config = dict(
    n_kv_head=7,
    activation='swiglu',
    norm_eps=1e-05,
    bias='none',
    tie_embeddings=False,
    parallel_block=False,
    init_std_down=0.0,
    optimizer='adamw',
    beta1=0.9,
    decay_fraction=0.919,
    final_lr_fraction=0.0,
    dataset='wikipedia_en',
)
MLP neurons of a small language model. Each row is named by its layer, matrix (gate and up: input weights) and neuron, and shows model dimensions 592-783. Each number is 500 + 40 x the weight over its row's rms, rounded and kept within 0 to 999. Numbers have three digits each. A neuron's up and down rows have the sign that makes its largest values positive.
After each neuron's rows, "fires after" lists the tokens most often just before its 100 highest values on Wikipedia text that the model never trained on. A number after a token or word is its count.

L2.gate883:534510490619536514483537457483481437492580520528481510469481488515581485557485425502584483481584539512406477478492549552443471526472483501529499515462531451414488520522480572591525504415460510493507488459515471480455551525500555482470552538464476486545539529490502525531456490401563480543572553485566486567578497540496494482450450495525483458433493491520484450538490549470534535443537489487444454523465494481502474488492486496505560472589450508416526478496545519459466504523474510520494504495477484456488416475507483477534455419527499547500580470520553515524491489436477543513
L2.up883:443585415427506556549462479458533494506446532500485469483515536512513457475570487460509484570492521549467444558432598563536482475468462400548469498469387545408477556498506570455551423553441524442511460427526499558438444567453508473427479540420542508475542527532488573550482442532501485425489523550500550456552531460467465438509571502454547565486520573601448469500487380459420455464496521481468481502516467513535507504440453547504529513465471478525518521505547491535522467493456570526506508517530576497525538467525505511575549490522496498565562506530497436530538524480451496464
fires after: " |" 69, "\n" 5

L2.gate2127:610445542477507476506558539499492459547461469560473475523528486475509527518489454518495506378516497494519490455406542557511492472523525535472494457541500491564459479578496488463471418467450493482576547565439514410452538531607521434492508443352513471515455472566467469488573413520510485484519531536476517537474546538550467462458504537461576487510417510500498482477422468477482497425457547555421554512579517411522482527428426509538564490478469529462509481521468529573453479493578554529531475523489485548528524585520455487486452519484506494521497466461500509518529480465591512493
L2.up2127:525415478527558406452538467518497502501481521433458488474455489487477509544479499481508438457489421514495522463523459551439478572511554480525470472518508543547454479553515541464452394462469435504565537587448454532528495476543504479479483521510426483501527477491548499470495544526532528535503519502477536537500529482585471565444548520500510575522509555550518515526444505543451537518485504502462473530506505451468456505471445502481533457479446452536489479490486446422501532528482498519589519508411489526513467472538459449420524530459462528466488480520453481442473513463494532521
fires after: "s" 38, "S" 5, " Sar" 4, "h" 4

L2.gate1670:485464496447546479502436469450568545510452507383491462507517472435550521484485495460518481485522495493485552480468441437430528486526425483506514471484468569532432493515540448488573402461550556553512538530566535519502495557524482408456489445592503499451453399567471444576488516416537517465480507490465582473449525501585447487487482556434535484488488494480416558531496463418489450518493457522442532466515483450506492434474476545495557462537492485544562512539519555515500502516511529510535516523453487501476436504493502469523421543562489499512501503505562510542502530547497467495
L2.up1670:431498427475543546553484508460551521499488504443462535492505463494489531507519561487622473493484461556436514528395440479480550528419461458500530426510491495491410455467453408559472527504519520443489465546471528519504539441491468480507494537530451491450501439468464487467528448504526456486488501506543565485505481473526527537548513484496567474492478519473445528545526557471492471450499469536427513525505462462468478479501516487518497480518419489495483479491473525467541468506556455501511519607491485467547545396505556531491538511523474492597398436453564494499428453501510532502
fires after: "S" 20, "s" 11, " Des" 8, "E" 7, " De" 4, "-" 4

L2.gate179:483540477451422532537613522582498475449449551485435465460479444483442489486556479487566506589471544533518513487517497484506541462472519476523469464497529519559457479502495475505526456494470520479451464463559444465502496462524539499583540475509514569439509533540496499504468488432491496457395507515520538472541468535525499408591404519538445472495616384476476557418483429426481408476561506492510461540456507502554467458534530547506471491474445519471508416553462456508501471424476552507475455525477501529469505497488456493548490500528510478531503480583473537533494536548496533501
L2.up179:534530490503549517484509447512479398506477473500464450556478489426484488577566531515514499494524437565438609544474514530475466529496525473464554521522449539485531449506581516487457544531458564489412496486541465530521521507476529525494520475574425623496473441538489505484489562483520528451513534464573531468417520469492411490458530409459504527484459513391496565544506473442512551419479555514517513535461491473554515490496546554503492458487563562531560456543443500466458421486450529511551577474539505547443486531465471510481485519522532490464527458531522513406460457520519463488
fires after: "\n" 28, "-" 9, " \"" 7, " |" 6, " (" 5, "|" 5

L2.gate528:433468414572499554523369507512414564499496468527499539526518547440447539521470537442462480563546487546473571462475437610504439428512492536494468560452497431478516529448443551472549522490510508398443522497469481534522531500451451412533516524513541487519535477468516531482500473470478557511488444470420468411437494548549502539532472520472514473560461513527479524427495443562528534511447518488531548502468430525473500532544436492510539462424493495464558498510415478446487473493510439451510506522508531477605444586539551468530524502521516472497477492485547544520527489416505489485
L2.up528:491517566521500563482472457453480449476525435506523502551476472549556525537448424428498455512508514503524456490477531434521443489463449544549472486482393526592495570534512440502505533586458537517508512504445527466450470560436519462539487535593490485510441490504526490446453468560483515426489526476455534508512463477490512492476480479490592507509461483484527496486450503515438472486452557502560482503574505453518481473439451447479502533556438508519543509501458533526553461503573529460467440431473437530525463555505462515567552499524458457472423499559464528572511427495480478467
fires after: " " 50, " (" 8, " \"" 5, "-" 5

L2.gate1951:529487506498515546547373494567475494482521503437504494514482507473524528486469444476522510504508509505511522522469446586497513546450419579499409484580575514454477511553552447527560485446500505525463517582462481549478484444511493442520480486500545556568523526534501534482469502522568511447532465549464516492540478489459441561466515470424469541480524412500461427516521474517550470497555506507438463529463490490491503438500540466563511495468450450483418524523454484543453539555511448530447487478530573542484526555581539488458506450472513580527447521519402480539519486522579508593
L2.up1951:500507463498553506524461443468492514468468460509482473444501465526481457414434553498496460501526539540439587536491503510519522475494532538544486507577473495477448522535503535545515484600520500547525440530465519490549547528484479486570529461563487493479519540469447502494576494530508470454477546451546529451468491533450495494522491517502558475523581554525498461492518501449478516529500549485448478467464423493522515463565497501483512535492453457410518497438455520396458508438524512511500577510479489525481447521561494522531423455513485468486423500535566560504561516508449520570
fires after: "," 38, "\n" 18, "." 16, " and" 4

L2.gate88:493571533474545519510476485488521524465465422514497440488551424471481496462517553464483449544488590499464506504505409537449491481491495487474541479464531515470343496548542524598525489428518495596499505506446492500489523519471466511502535485564433546521491505554475519573504510523585524430473518502499461464470506448485497466448559461471476473510484535458419519501452560483582514493553534482374515558538508485505499409500497497447522536423410489471535508525447566532526483514495556512557521570511497534532542509481458518448466483537537514545521434485580501535444508563567580518
L2.up88:493496443456450495517544477482530424507475586418526596507481532499574508433463473484476544548435496504455511509461459491437535523489474463500518461510467594485529505541488504541493465485457499429580488571439452494451486546455553571465499532462500549506469570536486539447584535542565501498458577484416489493511539479504466527466546535446420479432553468449540533519529551476471460471544506553448500566538552475526544493543488477475551560522532535501475454477501541488565532533503461532471520575450486496444486482479446514518443475448482537487496461462542449507521503513557458535
fires after: "," 23, "." 12, " that" 10, "\n" 7, " and" 5, " \"" 5

L2.gate509:530482511513436519434492532448472419485459607504497506492440561487586513439528480511409487547533561499486524587498433423520513475563514495447438565436470473517423559518513537545414542547510451506528542546518513533485539481436498446538485574406466431447461547455479427549564464459527460486459551547450512458502436537509524469478510464465502486434517487467522527493461515509554478484555534539537497486472567484547523541467461560532480533483507583452510540544622527586451429510474500495508451468550579449470515568513544468511541490548466470498484486435469516479563515528521435502
L2.up509:503471460515460378490550544476478509527420482554463500459517538491468550492503515549492450548490406563544490493477473476553464508558529505469463532522495412527511467468488554489457493539504523537466477438519471468445535497496602502484463496503501508496537495521525524510530518446447414425513490545430472517578550571535512429461496526554484487546437524482457478456542480445579513548451525496465451502532510484511521490512497523493552453531537461534496494476513472445572538571499581484570471534522493492464542457534491525590515446485487519437505520503425469503539557510503517432
fires after: " |" 28, ":" 13, " 3" 11, " 4" 9

L2.gate766:476595541537468577453510499551509551463442498514509631464481518496487562509527507510535461488464485558500517497489500449521602570497453507426514554470550496466500531525558482549501496461428472459554496474549544502552481495605508463483510518441456520502527408367484449521500512468501523521497434508498529471488477607517490536522514530537537474517491483564509453569439539570489501512485499538538523520540485511510486521457494485489557487489437520538482442499489549539486438485486480478545484530479513478578461495510516476443471563497511503476497489507544495540541523502468401550
L2.up766:478491414523534486593424472483467507517523521500485456484517542486437482512483466502503552554567449477505466458502491475541465521538544524537480537568474475482576477546435539463492445509564507483477561441520483500515537589492527495487531519567512531499524509488529473530499520496554434551477499435529498517555443493507445545444506541527538445449500439509497497465541487530474545514585549532483568593513434489641437449521435507428488559491556501527527537427566481494456530493464492587473528487427534513482487505490450545525453541459442531521499574447527517480403537594482525541
fires after: "-" 37, " was" 8, " is" 5

L2.gate1693:521551593521475469471513484517535550562479515500437484531560487513515472462454529500570509517499507526496542447492513509528482438474505468517535576472463458462464445529485530547625483549545545458571521555497487432506536519558479433503528573529411476451515484471469526509458553471499459534428526497548480487485477479515500538499522512445447514480494456549536543501491505415536525513528577464455506624482459478563553553497528531496507511433498527470486433519411523502442546507482490477603571481517474514423501562459526579497591500508527530599460486491443496490541523518460467539
L2.up1693:534544531513463506600443567544486527516517549536519493471508503541502429519492443476517535480505411482546482466494502598486478494542464550513557605536504523488573530481534534422489465471492424497535514473533533502591471516471491547470518522562499522474510557461435530520553503469489474562460513532514557541505426450514445522530527532415515500468458507517515481553556500531468490494552499461526547468463460464456472537466528588523503492532488496505519506524491516522537487516538483527564572546555464509511483517504548517528536450522476470516451448538538462596424492510501481439
fires after: " (" 37, " \"" 16, "-" 11, " the" 4

L2.gate2176:475492443505557536550522450442475499522535566489485552553474522535473536495452504453510558447497524513579610525523436553471441477548439498547513559535522451431519457536510470518480564498545481504509490501460536505456493492550504451484474551476514510459455513541417508498528499535591433514552492531549548554525493499425453485574581548472505511456482442469409472362470459522470490462544469489485467519513502471533481542413502496647535515583487545521536518497586507491468590529546467510486505512494521559515533536456477504490456469461518530488493501510478536449531539504551451581
L2.up2176:483613509539464513463472492391489564490571501528486532497582489501480467462510495516530489449502552467479523493597471545511458467502485537494525493475485410510516504567433486539561459485482515546530466463477528431533482450553487503543504507501466509538550458443492538494497526487611505493557435529492490509523483499443429486555494482473480547469513497478459438484519423573517460453497519456518548540478508471543472515512496522573490528564512451484449516516564460414471507534447599499510517520524490492537518502450483477532522500480456466454452574489540473525524439503545530510
fires after: "," 48, " However" 8, "ing" 7, "." 6

L2.gate1466:466473452540503475524529490599493511498454505486454430468557507431534543476394486577512426567475496581524511480517537542493471473543482478497580464505470504473450462500498490511544532487484483486542487537507443495467576603499549497522550481498556532513478498446463524466460492564489545490439477545535457562478475478415526526544466515459508479431487513497513513425433442472563521520567514544516480495531496482524544510471457481541505504492447481506488519487481458452476566502470465556566493524508523567574504521469487491481436507460480497458454520532540441496500459420582556541
L2.up1466:478549568493459447452447475493505520445487483460492453514505502514608393464488473479506486467451488476474598492500530481522484535519510526489523452464457497507479505538537506484497452454497532517492517444544543413487495454539513551506583491586474519455484481490505521436539551502546524559440460507494521402482465566541424515530521518554482520449459521573400494482458401425499548463491476581501488527387495502482482511543517511506528482464539513518520402536478486473492547499502526522522527512463497485532414534519500427517508462516496498512439559550597554464437505580416456497
fires after: "|" 80, "-" 11, "\n" 4, " -" 4

L2.gate1807:543498571483446546491466503489504528530593464459454539463509475519497470484534516473547416500481513517511496488460519489498456489515503514526506508509509463496489527453535485493512552527535486462512443511503578552509497526494546501477519495543495474454470487546467574549555532559526478494413497479555530495495518496492478446552453520461477483528535501458416499529581534468477650487491564475462511530522552438512547518557473511502456540497477498427497474486494584516424464547540481554481486476504523539506511489441550519479545450473493566497546475436522465466547517482496461555
L2.up1807:503507508569534468483537511477491449428463476440572516478447532505472465516454530559490583473398537528505495510467499526494474458524536503499495487457510508508582445549501496530543463529514461509526515486460524528528482532480557543465450532524521379500544471485563434544520427482543510505535447493523490469451476504493574476520615539478561542523541471445547513508438573508536435490535490497475448467526504520417488487480476504540504511555426543502500473501514551478519507470520503454424478501472507522509513432571474530521498460523445475513518486491544500621463461496530467521
fires after: "|" 48, " (" 4, ")" 4

L2.gate156:552527529530548514603538518571500581428523583508542602484488530496528471495453477517540475492430415499490463421526530568532497533467462492492526556558474530510546480488501511526485485456489505578502460430535561522542459541554449454451455521496476564475488461556428437462500542474514538519559487460581460555492530553488463469546474535588595524427521471444506451530514495445502468464513444395495517551492427496494488444447465505504483557491452533503450541521488609520542516473492486500478516483537465548607558512544416478494478442472532533499534485488448520579502527532479547478
L2.up156:448550585536494496545522467464472531575440545483453555493471458486431554471421499497566502531523507527482515503496488482515498521502509401530540523546462462483433509515536452470539519571486450483531479523487466476465469513513546493467448446484512542485574483478490544583539449487463553477478550486466498482558515468508505537498416498444439472394514464503534474529481479489540528495563443460487482543490428440518463536508454495454523512522421430545494478520473472450494493528524442551590473539462486527502571494495495537554455476468515516551468453505540566467445494493515490523
fires after: "-" 41, "d" 8, "S" 7, " " 4, " P" 4

L2.gate660:421534536444554488461514524451538534493526519577447589518485454511475444483562532502501412533481537522602419490497498512531468436469487464485506545501510485445501477538471502524514489547522432550520583551542459474583538538521482508544478539484517514470539475479496484536426478492519501501419506446484409539482471458571453537471458464561493526431522457509460457510572509549495443577474479511459503531511459575519430507483512442590456508447502515448539560555485468566547457529556485519484518501531560551534472504519483432489550482515566537583510506505550569526440497496554533487
L2.up660:467457433577534565459538460576511459468521535520468493556555520481477444594498494463552468513497516484507488490530544506484507487521489507555456529490446490517413561481485498522576560561474531511527470441534497532501533509551427519504438498492503502470519486499467586524478514483577524474424538536490557483477547479475518504424517516514493482516520495512446511491497504462464482498492464505453513489454538456509554515425529527525559542390462513502519557508534454455493533492584540512550513481477505527463471501553527509525540511476566548467413576562402502532541503518500576490
fires after: " T" 16, " K" 11, " " 10, "-" 7, " (" 6, "_{" 5

L2.gate176:405498537586482438538503549531500489484474487507468551545450454485603490457479423516498491494497584513455481453448475523486525476579446414507482498508472533459504451534575460460465582471504483523474507515538602496468557499499501504555560474435516483526442485537467524472460518465537474458503511540489477428497510510472526485479499508570528506528532564497543522565549500544486527475533534486421443476497506493461463454471483484526481478521514426522517530526540479493504486501532561630523488502451516497530493471545492506491514447569474514507473466563483493548510485504551545513
L2.up176:485545458574465430476540497511495516546570560489518549448486424517559484462467574482451514503434460521472542458499452524504476514508466588480591430575505505524473510468486463530513522470572422444515476508527457493430448519466450543509461494552472513466509528485458476453500547425504492468564524431564493489467490524496477506518539517443486577534573548565482495500492456495483530502509439509503520459480502548459592442521543437471554512519513470461505565537439474458478503408535516482561440478522497454545481494446512521579515550467497495546526458517507466519507596469558511545
fires after: "F" 16, "S" 15, "s" 13, " F" 7, " D" 5, " C" 5

L2.gate1255:531447501524551519563478502484495553544558510450399463489548485525500592484468521397592470426513421456502493484513455529449488532592544469523524482454494491519548600528554543524594536518530532498441473428539581472573535450523560502522552493468478576470603525498445523503487546452472479438554506498494520520490538491489517456447445491468484477458511544494435488506494509487555462517475488479531549425538472475472471493517542522508429473563449456436524554524474518501510467550539510514522549501567549505489487522581602477426523467451433546477547484496477535458446520443527550547
L2.up1255:509534457457528501497501453505490545468474514399544503498494450575450511560502533464539438538524543501486486591539485505483454456496409522496514567544471480478525483511530570497457469488490548534558549484461468492494537496424516518478603423504537496530497554602476543498542532555468533463521486442595523472550506437503538507482461502420523465452510473499457550474535544490555550520443486498509517467463516492455484493514494504515532480430440499558519492533549551471454479517529532513453522476464508524570502563553525497545473606486510425455498562476471467462533526553543462492
fires after: " and" 19, "." 17, "," 14, "|" 7, " but" 5, " (" 4

L2.gate374:531524478503504520406504491523502520578509547510485519487539416516500490511503478547540505483503489463527538491514457498488546498454478466522435520522537516474498483523513445479572482494484494516538512484584501556497460408560496479531495569500533478512522517496430567530550489435528409506469526471450578548493484540468527452527485550549507488444496481486463501517479468560559492455522463496532410465453520432457462497461471451501522515501483499481467474517532489498483516485519485479537467473476561467465486476460482554472437515473575478539545540519563514590420487497453509485
L2.up374:494476504419524513460503420551527558483429501455543540490558452524569468577521523559542484445475514534478451533472467523496467446489436476531479497449548489454521532497552436508547567481542459503459497479483446522592467448512484499423496500407509501476507538534533532462534481498470423574497539593554487480545489479519517386525491542455480469459428511497475515478500428547505506494485507514519462443499514472519460471557454514514479457516479456528523514493468523490484490512566446537449472469545510537469447525515484494506508500525453520524523606548452524483490515573515545519
fires after: "," 31, "." 15, "==" 11, ";" 5, ")," 4, "\n" 4

L2.gate890:486552474482514529481476536475541490454547541562499470460557504496489512504479500453473552457505511588475451422534567540529467438506467541564528530520576514582495437468497561477485539503551468505571533507551557543480435511517492516535497477470427510584510469485516476494483460508514472439543505485515440431444431555452490455538528533511439506487500537516498476437437565508441505436508512465496464498502497522559524542516543519514536527538524501470518472531476450494510506512563492453498441498492523474500494498473475443443460441525484482490507481447466523560463587416560509584
L2.up890:555548520464499557503467528459445493498485449489464480469429481419479525547518468452475550435570560478440481582487589475495430495533506539573517542514489531477469470472505475556489506437469466492477433492576459527557486433525532502431418478430541521532514478544518538461507499521514504416512562473543484492508521458451545487517507469488531491485445460484520505468427566506469503458437566554520509479475520504542485541502500470544520520513514512474606537493471531516456494496430503501529525506516484496483473460486510505511475460474485547582465508546463449543480453514461546493
fires after: " " 26, " \"" 10, "-" 9, "b" 8, " (" 6

L2.gate1400:539566546440481570486528504522495529491506482446500552518579512491458454507557474446511539589554482522502506499613490509500529441490520487500514489569487503491514440474523472434527522517491561440519545508511498537517507534408507451500422565417419544458538510505505512554541462519514532521452539478464573472472434463508498538511494509472492450540559521507448556542473476481570565518482538483436511463543487485505452558480558493519482488433507479450480514497406537506539476535460486547449522505541491531531517528571507469499454476563558585553513477501540417462525568542523525537
L2.up1400:492529561474508494477488482537489526509456492514455543465490447473510583431509465445488534485488527462537515420524557485502523503501461539458509502532603510555508530498497518496540504542524486551477482472483527417518539478527557435479422435392457525496566528498472491546491567566529452473498510439559433461445404498581483498521486476572521501500498542534467510503502464420515492519511534507508512529452526495526458516445484508438488486453439568422487526538452535541478443525491504474550530545458490522459509451547519439551482545446517550526558485456542461508552524555400516516
fires after: "-" 27, " (" 17, " " 8, " \"" 6, " un" 6

L2.gate1336:595516463601557524476476482529445486467526470537465503471464501426511564454464500406490484472556582521580480539412476471556488504416542494474476534460503504545519440486527537545534447525491546527541443437519503491511463515445480498456515497570446567494522475570491518491479514515492489519529505442511463563472467465528437539458515496487543586495483476441446477571482550456525546544485505513413528540529521480553482591516532549492563497471457508449526618512537540467483585449487484501461544511493474515467456555549492532506496478545521529560476560518491536477536506436460562479
L2.up1336:539498519585433496398475495474523422507436422475439494496439545461515469520470429470529542477500418455452462443463582534485483517488503418502453451449493513551491478527451469526467545471498583422591499467405476516467502541561457465486562547465529459620537498463589504464546532508489527486542482584466558469497496511530436531527507480485536523470516508446528543481483528452502504429440447506498545403473524472544502479555516535545513555511531486504493532435463457481538518535432417508505518417540500510479448457397532506510436472550500565450507559583458486493483513504524519514
fires after: " " 26, "-" 12, " Hu" 7, " a" 6, " \"" 5, " A" 5

L2.gate226:465557484566471534478495435510500455510541568505441593424448449495532538466462522417493466466533513512464470466514544485470510475477467494534471486481508514524509441550423433468442508573416477509549541541502503451524521468493495500486529463476452560482468497553512532469563548512465478442515463444483495473503504502499420541521491531527460479565500468486489550415557483482512538508486469479563566506461501488533477482472482568498604479542505508471528506475480509447495535549403531542501440466517500514493535601467542509500552450539520554519493510531556489513514494419522474510
L2.up226:493510432458519449491522479536510512530544501464545502423452539533570497512519487485497474499456494503451526509543553490458415455487481497527580484463479499422550537494528467527512526495544538503559574459572516433526516519521502483483464504410502530432463603550524499472493542523515510575501477529562526454534502510523460516547494475527514544411574478464536477493408455444475466463440546476459467534552543546476543514544533490460459537478508456499510451488535478475479537441522601476466459498470412468457508549510441558504554411459479482427547492544539498495466543407461425470
fires after: "s" 36, "z" 7, "-" 7, " Ah" 5, "S" 4

L2.gate1236:475442432582464495466474426473503521537411448478498464444480421539494586457483554473548472517464541517517436472440469476504499556518515506530446496500536474523483543519523448505471537482552552477477442447478516534559521507476561462489501412489417495487548531427483532454430597532510508484495539470548488436477451465527513585566496489525519499457489560543449486491493501500541505540486511485478532490518410480486519508464485536509493477529484473464521535488484558543543497487583453437548548489495536464495489508498538465554548536525519529488521495500509501512425531481538570487
L2.up1236:447470423550505495576497523505543537557409443478528511434466446499532471538531537498475473497475448506468536526477493503505438501511472468554458506575480486541483524532488439611589525518456521568550496524502516531465474468559513521549506406474532496437485542431451517442408496491491451497541442511475516591489525583551547500516490519454536487537526468574527494507535455468459497508538464480455548541575510474463512508512532442576469443478467465541451482513508519468539533511536409535528480513405403477548443551497465566530494450499514532529483484474468528535490435503429460538
fires after: " " 38, " to" 19, " du" 4

L2.gate713:513506518561505405399429532498489526548464525501457473457531526472511494473548498447549539418487565483579454495511519473466510507510579532523486535584478514518534385485529573464509531484519552591486495522511476435465565512570481487469510461515452458487547530463547505462494404490536505541449498495482504543519440429501535503476484479534493415487518457542509493514474428488534559535564608560517503493477460475456465507484491507489477538510463533476485542502513492543476469552472481430464531525501458439504482458572442465487473479514578485472454566515499516558469466456377494508
L2.up713:565554436491464487488531507516466510446521455489547472436517499478498476480452535488458459508484528513510528581485476535512492459516489531470483472522351495430469600456525497492413394511511474380453420478480504498493447452546569502481472443530476504539598492547533434525467507492386518450492458539497427519512549524482515521481530488505501488523478538513579501509498575488439478485494480437472499507461466544523454515523492528464470497501515466504526472472532589396487528485484473461539444476481493505495486475519576510504490565487468522495468443521475494493480468469443574468
fires after: " |" 44, " Portrait" 12, " " 9, "s" 4

L2.gate347:520435479498505511497482464506489525417500524493494462463517448537551531450538475508507482498494474488536476449467444545510450522559444502501538534475491509522452495547525495448534486498467495504491532446567519497472471517424555525488499558511364485517524441484466501472574538539549464499478507478559436511435519522479517502478512517466491534480502460485502486481582537476508525495528477556383483461465465515498464503547480516513538475522501491481447520537477475444485436431566503496502518609415447462542521463501547424485433534513472530505506499475540511563558529519522458462
L2.up347:458470565364423472500523520481553528527527469538522493431469427531519475505477514554444478549519509441492434467457545504488527528503440415527521476446539469483477521554487483454507463470536630461490508522467494484511518484410486450504521505487541545509512484517411485508474533487489516466453527514560583537449530525576513436486502409496507450519463539533478555473501461567493542450474461481566540516530545527536515508518519508488520495552453462563516556497476537493515503493440468513493512496486526543498567485516533507421493493481556551521556533545516489565482530544564530522
fires after: " " 18, " G" 14, "G" 11, "s" 8, "S" 7

L2.gate1258:533491533512520503507481544503496467526578478514492487460455436494443533538492526524509457537545553487456473518449479560503482477509547478523520564528554511553489478450505493533485470468450574508449447499498432449493485562598500490493554505548457524556457482504551569413511489448469591525454524504489504474449447524501494506431500540541471499468521585476521459486608502508541486474540460459470483533488480525522507550523537507544486562522470423565520451502465495522520486502461480539548509467418496451503472497555542490576506465469530591486451525493528473561535524557505526481
L2.up1258:504542503536489456450462525539475521539429552460413506453516442580461559466499505517539559504544475478479501553462532512490520486422475462459501490486560549525479485511475488472472518554514554533530506472521455539514469503518530482403490516407520489577502423552492526444468532547534491458501483470531466566494504453566491548538476419493502494517514438504536494577474446506494492411527455556421471460591421562475545495551455499569528538491472577438487582550477476514513476541477474532474500499500467537478507507494441524439523514523489541501535481491508463452517550473461452478
fires after: " " 22, "-" 12, " \"" 11, " a" 8, " the" 5, " to" 4

L2.gate1420:548442480478539554512428413477509510489458463419390492482466446395548505488541502485582428516513533471525509462526441511492562522468446508498516525552513486514472588525497501584566488458535548537533518519548570520496512480489482484472572529506452440466618471512468517515581512533546493507488477479487541498467496530517547548435518501479527560473532493516451441569552530496589453456571543519467487542455537423525491519457560523530536522486444508504532542529476581476549428495529474501491522497538576531542491526506604474465530460523539476521510495538600421503530545472546481513
L2.up1420:495468497485509454437437533486490499463487459474474447505489561485543477470494549528448450555460520463478508554474491484482540531445492518524534486510551464502491564506461532535554466462457542406474516533474482531486516540446529457490515468476474481482592493523516559506471508486517435477562470467473452605481585448475489540504453471576564515461566563502458556505530443477544483496512465543509495532456504538545536437438548505547487504459443452440490566486502502499499552471548491449469511485493479532530458537501511482481534459483547511512438506440401448484488539504539466539
fires after: "," 30, "." 21, " and" 5, "\n" 4

L2.gate106:462485490535504585464466447581492549459452509445457496511533399492481495483497528541522553556508583532522474431447492549508483471497504451542465529478504502464418518451498448493509536445562553481458517496565589510514571506546501518492537502471489472501475415569489465451474589472612456448559481456510461450525454464525553522497503524455501511481480549488568552470563419478527474499492484432444504499523467555523489513506478579544507520569509539481519524498471531459565487526505572472515512486489456464495521428582501559467478546547558539571496489547497504475487571554472472548
L2.up106:527437496453467481486526498477513565460465479528521504530584511507596538488469523515546524530523526422456536462510454523533457457483524489441428505473458464426510471448434523522470505469556513474457476528496490541502489495545519520440494520482450537495459499552410515490467489516513509475518436530481548468479556432483461463428516450484463487502503582513544516527500493496450509522521520500466497526541494482520461481532464591551547567480499499472543525455527443543510491478439486527570511498512539522549495476503520507562490483492507488504525509480440484475489496435494618519
fires after: " " 29, " \"" 10, "-" 8, "frac" 5, "See" 4, " (" 4

L2.gate518:514464547469501447459479476407474623490508543478507475472544457421521532428516541521535521524542574560494503441498493552510511510545538456475517452535503496470531453538476477474497509481528447509473477484539510514538488452498584525546552524527490510532581437423455505487461525517555455515514393516483425450490495527529521519474468495508514553524470390519442499560422514468536515498415452541452529530522500535511500461483499464512466512495400390452484514561418544494459526491464457450522502447544517467478427509539539468435493459514493580497484482529520499477481482524518517507
L2.up518:496580539510517478418569556543513480566524518496482481494538527470512533458515448476510478461506555503513510514482485453527516484465426462509461475489506476432477479567521462503625574503497547600499463497574555515481502471479439508444449431511484464522461477484544501461467514502483449503490498483432498483439544473464541515496517556463531507475531420532516497466538463524469519452562533525469503452444485526456478491527494515509575469523476474554496536505470540586478443536493501557510520503492567519488477542504498486410453502435517488477491546540555491574470608429486555551
fires after: " \"" 19, "-" 13, " " 10, " d" 8, "(" 5, "\n" 5

L2.gate20:474458466491493450501461460536451517469502443547574570510540412531462447441513531453441509554567501571513501490465443557484489492548510555505516496571467385465466476475486542535520461520542514441493524510459539493467531526536530493521509480513488472524547487476542543497441518528459530541492540453529513537455418507453515458401474528409569575536482556534566523518511485456515453408546497479445476478515552542578521582516546471504488526473484442451477422497484495468504460523507554569523559537518507462428580508561558502455483409556500431555471533494424426509454489481467480469
L2.up20:575486488562467553488508487446534491519482563497476473508521440558532573479524493472528444518531561586520553493512507517527530486442484516500536550496540495484457484487498419452522445500494530472452447485582458494559545526479469483533498509411573524483540452435518461493508469556486521507518465506453455566422498525505511482457467475585463444499511468479465505422514534492520409501440541540499507555525511496537548471480519520490527534510509549492523468476500535507454518543483489517497487432457428564463524530480525433534449487459530540511483400480539505501511529461475572575
fires after: " (" 22, "." 17, " \"" 9, "—" 5, "," 4

L2.gate2356:482474544445536524475450472463476603483532524518570498475533453506483502430524526500550568551533487463498512545522507542512527498472552492524474504501534481491461528527527534538520515516490503630415596513549519497559497461491425525518428554515516536524522483518449516531587467492504522501487472541468544521431491503522448497473467567482520481494522507549505453528475392470513504483473466490535518502494515472539414525511456490521535532529462478504504428468545516500467490513450454503478484504502440500554541476532414449476467501596443508523487469467539487534465524554463470466
L2.up2356:508544524512471447443450551601493477483580428532513528450464564492530480490479482475488531443522505527495441478434514503505589492440531549426544512432492513552419452450490503540444539519499511484490496549548486440522575507474482488497505491482445443472500406529476415552473482519482600416517494460531453465518546513537529525523501412537489484506558546487503435510441469522473525533472538504513498517530509479493487521475477477510493518471440460514489511486493566464441603457414427560485491480507526528542539503422475498475512524486468455540458570544540439543493465466437494455
fires after: " " 16, " was" 9, "-" 9, " began" 7, " is" 7, "/" 6

L2.gate1738:463533527545558510505547428525456529563491510519521544528473520474472552590560551373558507507622447456462467461491538579485509495485450558586500497478534541464508534508482499390518476485478474459526550597528480452489489576482568532520503473488565551491507536518508522504567486461669508537511493488506501502490500491602522509551485504530461484499554504488574576519511520462550551532416444509542514446471479518503519537482529460559556463448504557554491502470497425528539437462413474498491497480492476563509464488493462496511471542526492516531456423512457444479531489523530482477
L2.up1738:512502475479415455524500473491507515490454528506517523541466534499583461497501438490500491449451450546466416522447471498529481445435478512481463463533502554497519499502540467506476530503471458505538501504530465511524514488495508512566464536444487493526534507481476516585506461462495453459437559506503464476537545488541479529555450538460539512580547447514523445507434563487510548477405431494479545490476495513416517478498488501473532424486510512467507517469428610564539444438459483404524442454447500489459479465484476518551505502519543507500541472473512508502508420453468447562
fires after: "s" 20, "S" 17, " (" 10, "'" 5, " lamps" 4